Weights of a small transformer language model: RMSNorm before each block.
MLP neurons of a small language model. Each row is named by its layer, matrix (gate and up: input weights) and neuron, and shows model dimensions 48-175. Each number is 128 + 24 x the weight over its row's rms, rounded and kept within 0 to 255. Numbers have three digits each. A neuron's up and down rows have the sign that makes its largest values positive.
After each neuron's rows, "fires on" lists the tokens most often at its 100 highest values on Wikipedia text that the model never trained on.

L2.gate922:125124111117118129149138157089139134122082160139111122100091088104128116150123147155127143142124130161108121107077161117100138077144115129139153122120153164150140165133141097108138132165111136121139112156098128128127132137101101123133183099156128093123115159114119111104140095114131128087164111113136126164147160081136140128129173090083179129108174103127182127154098114110153155141187
L2.up922:125101100139088108108123142098118189121097172076093161130124167147118165140139100108108101121083114137123122088119147118131126117136122103143136161102117147127110134115129122123086118097107117109128114136132104131166120123150109138103128141176090124110154109128120119116111159122070093127108112095133163114142102167141096100133105130108143127120142141142105153166061180100113070100170
fires on: "–", " |", "|"

L2.gate231:116093148155120117139145139139119165146132137137127145145095126166095155154158155142116104107089145098086088148144135101112115102144125133149132142129089119114116130124128154106125117136136133191134128136142109138125144117121133135120132130157134092119083140133153138123159153156146097126108174094071101109140125099115137147125082138130087111141126120122153120148113152122099182152107
L2.up231:141112110136136120129124168147155147135146127141120110169112142147116162131148178133138110162132147137164113141166070132150116106163097113161144114124138114083110127207118088128152100117156116098091131128165101130137130163112118125142096121110159127080112135168109132108141105136144131124116145159099143104156058106153117119136077108124092080122087097103165105136110142139110161094137
fires on: "ed", "di", "LL", "ept", "port", "vis"

L2.gate127:163086148157074116171124144133114090070148129145116098129148158124154157123146143131170104091142112134123133146136132097082159086133127124104115184150110111096119140147097160126157086109125132145144099128155101160124112160125168139110118123091132110135151144100146088147106115127140133137109090152100138129107145113088137139161155137181139145116130129137160145127100156160154137139113
L2.up127:133120134169105136129137123136120102111073086135137173124117096124129150144141101140142158118144121136119115131131116165139145139156131133134131117101130103138057105131098114119154133138131087138110125168105160115076149122135137128100123128114143128116180087068089098123122163101088140172125145112167102178100155194121127136117079148158111149089107131150094144117144105094127145129108
fires on: ",", "ly", "ally"

L2.gate319:111134179118164121125092163119159103139145154118169138139099098141117124134132115104161092076170147120109157139117089103161103088094087121175138148088147090111143111133099110151139149099120134182130193115115148155140139149164096150147100172123195113113193118111104133144122099136109116096112144089125131140124135143137130130145103091145095149114139130123107148100111093147103138163085
L2.up319:159160137131162158130116129113123088151147144109146148125150161135174115173095141163170113114142102120157096154085118115144131150127141088165146148105164121121082157132101134154118145130166134093128120160143112096135138160145125107138113158126132071077107114118139110081096115128105136110164109128131128130117122147091069165123116135146120147111123152107120149107071136172121126077082
fires on: "ir", "im", "ar", "is", " Nar"

L2.gate89:090094120113130158127161126120126123124132130167103173085141131141109159129117144152153118128128148096147127121145119077125138098143134094113128129079102156105160075121128144138102113082071119135118110164146097149148137173110115139118124110125121128132150104128122125172110127153152158067143131151082131105142153084121116103161113071113152178112132156125131128112104113129076127143124
L2.up89:161148135116150174102107133109131101049107175139134177099123103124103136112127175109160136127124137113157142087141128142120075104134112094109092095159136128118135122130137154100131132130151147114082110116143134147119154163146076125144113138118104104094132082117138128117123159163085131123148152151130128110125139173138164149066108149099114136107113117135139126109089165143113110139142
fires on: "al", "ed", "ly", " Rob", "do", "e"

L2.gate958:132071109133139137087132145135129142103100108135166126146149156161133138081095101117113108088091170081137139128079091148141096164152131096173102159156103183112091164152160112152111115148130088186114148093141137124160139113128117098125109115124102137119122119158125080078143134107122127112113167102154117108136141118126129157093135108126133077125127084124166064117106137107104165143096
L2.up958:150124093145133132133120139119134126143111169135124134130142152118086141087094128155159138140141112091129126125125117118091189135163144093131164117142137124139121089133155132112122165113133127198119156131112155129072116111127111130142131148163126118112121111101112068135176128152134106140073144109120123106121144098118099140126125133172124146084141107176108157118100153162105162105158
fires on: "ed", "d"

L2.gate446:143118147131144133206110116141129126134134131153131082108148139151149099104138097137131105146102160113084117154117088138148115108118144129150132129157090135103096138129116148132113119171121088106123137127147123159124168125164138103128132132121146123131157148104116099105095089106115159148143151166125174114119108154120179103120144102146121157143150145150133144105116143154161121175065
L2.up446:102157141108128113115125114146137138130124128171126174114159104129106116141125077130099100130110130112127106117146104137137122125090111131161149158155112126119092144146126142096142090130138088105111122153104172109156139134168116104135085093105129133137144131160157103113184085127077143110114119126122131123114114109143127110117155106119107142144122123153147093128095134118130136175161
fires on: " New", " Sand", "op", "ock", "ay"

L2.gate179:174098104100106128137159144134091140117134174111073114125113110137162114152112112135159135149107090110109134169130129135117154155114103134121124150129138102113129132131101098157100104116108122139124096203156037130146122133146117113122128167106141138112110163144084152127136129128118136115115149120113121115172147120114126131099137129152112117156173134104109112158143153118089117104143
L2.up179:138133111115140157130131159143175142108154171132130177111135157112156146125126129123146145134120114127100185121168106163158146101144138131096129120123115129139159108153100163150111124169131103157109132161109120080131145163164106158117146114141132121063107149118077199104098131119124143138111119109089146119108156163065118113079120137132130141143164141101094118124119173097080128122115
fires on: "ve", "mar", "me", "mi", "ave", "man"

L2.gate847:131103144092153107108142135106136116133106124103122137070134151125138110166143100139080103148149099104113127117152160096129133113111145101138158124127121105088083121116101132149113119131134123102117099160098138122158155118076133174089118131163137135126150137161125128080111145165167133143185166104115139152165151125179152116120135139131141113147121144147110133117145119084142177121171
L2.up847:154132147148144168124146113143117126148106185127146129149131142083115152148097125158123132175123109114114088139126114134120112125115106134151155077137131106086098112133106116116109135163118113134097129137146111134145133138142165152140129136119073125129126128136114159107089110111140134117139134085140106177150117149113085103117104160140146104145099160123100143068082162100071137169092
fires on: " M", " deposit", " Mr", " field"

L2.gate640:124118117121101140103091105108129172168164154134170128113093140172149165115144115121111140128078129178136148132131152106125094118103140119107126155170157141148108130094141092136081153133139134150143114127132116098108174124093112154132187116158094106095098117098172113117146078082105100106126153147133101098172120116137108121147123120134153146167158129127141146120152164098126107152114
L2.up640:109095085162130147167120112113131111124152164157142126135100107189113148140179064096113129119109108140091155093097135124129149117149153134112139143194168134144135118104152086135095186175169150108125118128138145075116099129125130119099126117136113103146133100108142069147168127088135146113122084151171113134166111100097125121171117151154092127164160118119120128122123110078149094157124
fires on: " known", " what", " Thor", " Pos", " branch", " scholar"

L2.gate945:141124141116118089163109158131106124148091056186104102136105122133113112137156149178086164109097143107156131141144129155136124133123150094166176118116123140108117119127101176137142072122129145132127099091158130126153143075115110152116180150151115090105153118144116136138131131151152089130113144097110110162149143134111169111111143115148089160133103124132138126153110141161093144146137
L2.up945:142165096121132145145135125119119101147151141124122154141142112127077138130165166166138081151123142124117104106142066105111123101147105104115131104138147142149161125088137145131143173147125131105141176165136091146127140149158153144142104110103110120121160147094138111137111100124123151190100097141098152146144139142119145135109161113179135114124100097176112163101104123160151140123099
fires on: "tra", "tro", " prior", " best", "que"

L2.gate153:132080125128128133128093157108125114144143132128147139116141130145143101129111100139154145181176107105091110146145116109223106154119176160163125089103144090118110083151160110092097139130115153121142097168111164079148094152127129104112155144121157151096146126075155135190144104102133127142128129108113072143139125108127134097158110152147142119166147078144124114137145101082129134114139
L2.up153:125139147140141136141125091158120169139100162119154135134141109179187117150133107097110147152151123088156140176116115154096144151093100140133121136072130114131115107147135126108113106105114142064127102126117149128112133131157148086122164145110119120110130106163098161168158142131080141161120184109138116116147124156128139129147139114105118111131106080103106119127109142146116127115081
fires on: " season", "Season", "History", "%", " Season", " History"

L2.gate173:163143118135104121122140107168121095159118074125127119150067118110132174116104120158114155145094112137130169115145140113094167149136144126112106123150109128144136135142100132121144077158110148188135107109114098093089118135125136096095113066141122138129127141127097094122151118108155141152153128116114089139098152119119119144137100171109103122169097155153092103138156110119130141155159
L2.up173:172102134055126114128179095120127111132105123151117161133123116117132158102152136100085089129111151122170092113086115150155092090100115119144121113165102109171115072154119148126113115122179127111135137119128141123122134111126097119108091113112134155118149135127115127135091152150135115133104124135107149169147133158076150130098105079105139158166126145172112115103116149138166111147157
fires on: "ce", "d", "las", "es", "ect", "co"

L2.gate390:124146118151117135122087178138097119109115148119143122129089132121146121167132130125120106132108140116094127108087101109170125101106141082126145095134120127142097105136144107139102177097140106121113132092179161164131131144147120140116041138094119122105143141102136159135175127133137143153156115134128141116134138128118181129120165117113116064121171110135115090117135112100131093146094
L2.up390:109122139146094133122090188143126132092150135152129119124088114145147137158085126129141128136140149140110131125086126105126151141073126101114154098120124127132084100154128142151118155113159109110094139080143154134125145164161114103119061142101117130113155135103142163146139136126121150138166134166101138133096100142104137150116134150124092106132144131134132100128156113108122091134081
fires on: " High", " Bay", " Ver", "ud", "sur", "ug"

L2.gate241:130156162144094077135148161135102103138163155170172123141122147162126142111126139133147116059111121130152117093101124140142124149113100138130153142151133121124095077109061092116066114122159125140142153147116140142119134132164113116120124119123141112158091118132130114126102115088147100123143068147116115136136160148144164147161128193130108104127130160077131171147159159122113156153085
L2.up241:159139082118102179125104156145121127083136084104119189121100125118185186172099113132106142124091134132173116160082115097124130121118109118137145145072159124150127127120111102124107155137130121174133124116137117109127121134089154135132177139137134072129136156160154111113156106157141137102133149131109143141129131175151155164130151125093094103130143080130107124124160107064145123146104
fires on: " are", "ar", " is", "is", "ches", "pe"

L2.gate759:111136169135125142126137105116115134150146129173139113121095165118117116151133165124189107123120138109083114149164098127143109155157115130092094101167075137121112087139154152128146128126130165110093073163146100126132134096128117147145132132131163121086087079141123141123114138101154168117137165100113109191121107167097076115142126124108059173102090100128135137154137099086132130122129
L2.up759:093148140120166151109135133154146120132154130134154124124105161142098137149152131137189084143122102115121109094133098149141125176131123129119157123145078135125138125140201173105157115136125135109134103153126116139120148071120122132133148136074134155104104107145094147164157136126146168131129109136106111154086116149109076116140132120091088167087126129130133116154117112124145135136117
fires on: " part", " place", " deposit", " institution", " Battalion", "ron"

L2.gate563:173091136106128137147080178127142126136143115108153111128154117110126128164153147093152123165142150099088081132139103090147084156117107086103127124135109147129111108130121141105143128149109080132118126130161129099139129121129115125156115125115095105145121081185143140158131107124093114162115174162084117136149106156189161104137125153167097138122118145146102138178111137097173126083127
L2.up563:132107089125104175107115085128150117133128103150146090133147117181115096147115102140125113136119100123108074139155126154112150112127150109110075105110124104155145131140137101139133155114125123101145129139057115144126146143123120130092156181130123142116106117113109097139085095105093119102125104112159162166091109158152143093151134116088106162128145138115105137127112107110117130116123
fires on: "1", " median", " appointed", " electoral", " £"

L2.gate665:132093165084163124142091110127143140093127124123142139180136112096098120082143116139122124127096119133163092116129115089124150113113115160096060118084107132135130109175116099139132105077086141163147113134142143129133158133123088125153106140148139117104141116108158138186160168111174169124146162119127171111118159131132189156086146143144119121123119167124101132130191122160105169149171
L2.up665:064111121117135156111100126178126139127109138121131100169128123129088110105142147135088156162134132158139115113135129147124116176144083066146088109136137182157138129163129123120081126091105149137125143109131098121145143069077085116108127123136144101123162129161139131126121104171130124154139146108129208110129109134124196138089161072165131102097121136122142118113154126152114135137112
fires on: "h", " family", "or", "ó", "si", " to"

L2.gate613:156138106098114178130091168143161112094143118127084134116146125159103135154111145132108125127173112135098125087110129113118144093132141087158156120112109126121166142109116124167099137126152141128115184178105142120168111112080139175130108116114132153138143098160109163111135127139156128085090124163133153138172131106144121160142146108127147138117133134163088139161161158121135132100127
L2.up613:126135114127070167105115197135118146152121156099072143069128117089097119110174125137105078130131150130149179142187100160166108100170125149181121080094154133110151110094118127132127111121149146138084182095151136147150157135129127144146146156135104174121132141140076141119089080091122107126135098177112134178135076140134144132147129116150136149126107130123146106133142152140102125162160
fires on: "vis", "U", "uk", "uc", "ner"

L2.gate898:102160122127111168117172100152103116094125114138105138148151089094151146123112130148132164112190162128185128137131133134151127093134143134126144090161153137121124132178132115112112134140140121164084080157177156140108102147130111096094111116136116160119145147138087114091151158088116113129113126110153138113124196116123148125134151158123155157147120126146127126126142108127136124112157
L2.up898:149141124147142108115149150177141152147102074098127143145162170127126166150153166111126172153119134104115168102074103111113123132143134114105135095097112114123114149130102136155102167150140123129152138104116192107133112106076100106097166134134159133132111130126105119111093100159107135053077151127150143093142110126137100110122123167129126110116124114108125139107141122145100103144108
fires on: "ra", "ro", "al", "re", "ber"

L2.gate1128:115118122151146110145133133128161116093107142137114146126138114137098143078144083141130108145134138159140093113091095157140087093105095092146071086138122118113118168122108125136149133115129136092126150098133160134136091180091125128108129145162107129143124170121167082130179134145145107156161103117156163147129109153135137141142118071128141091140174146128133130111144081156129145123077
L2.up1128:148123157115080097121111135073134169143100136141169131133111133109100122110111115156132155131104111155119148157165126135128086124123140135142148104147147151081077078152101120108097105136157148130148139112093147143106122166088155135119143124124107134126124152149114130111166092128141146105126167103111132108160112112083143134162090155080164142104140138161148150116183132170098137116116
fires on: "li", "ri", " word", "ali", "an", "lan"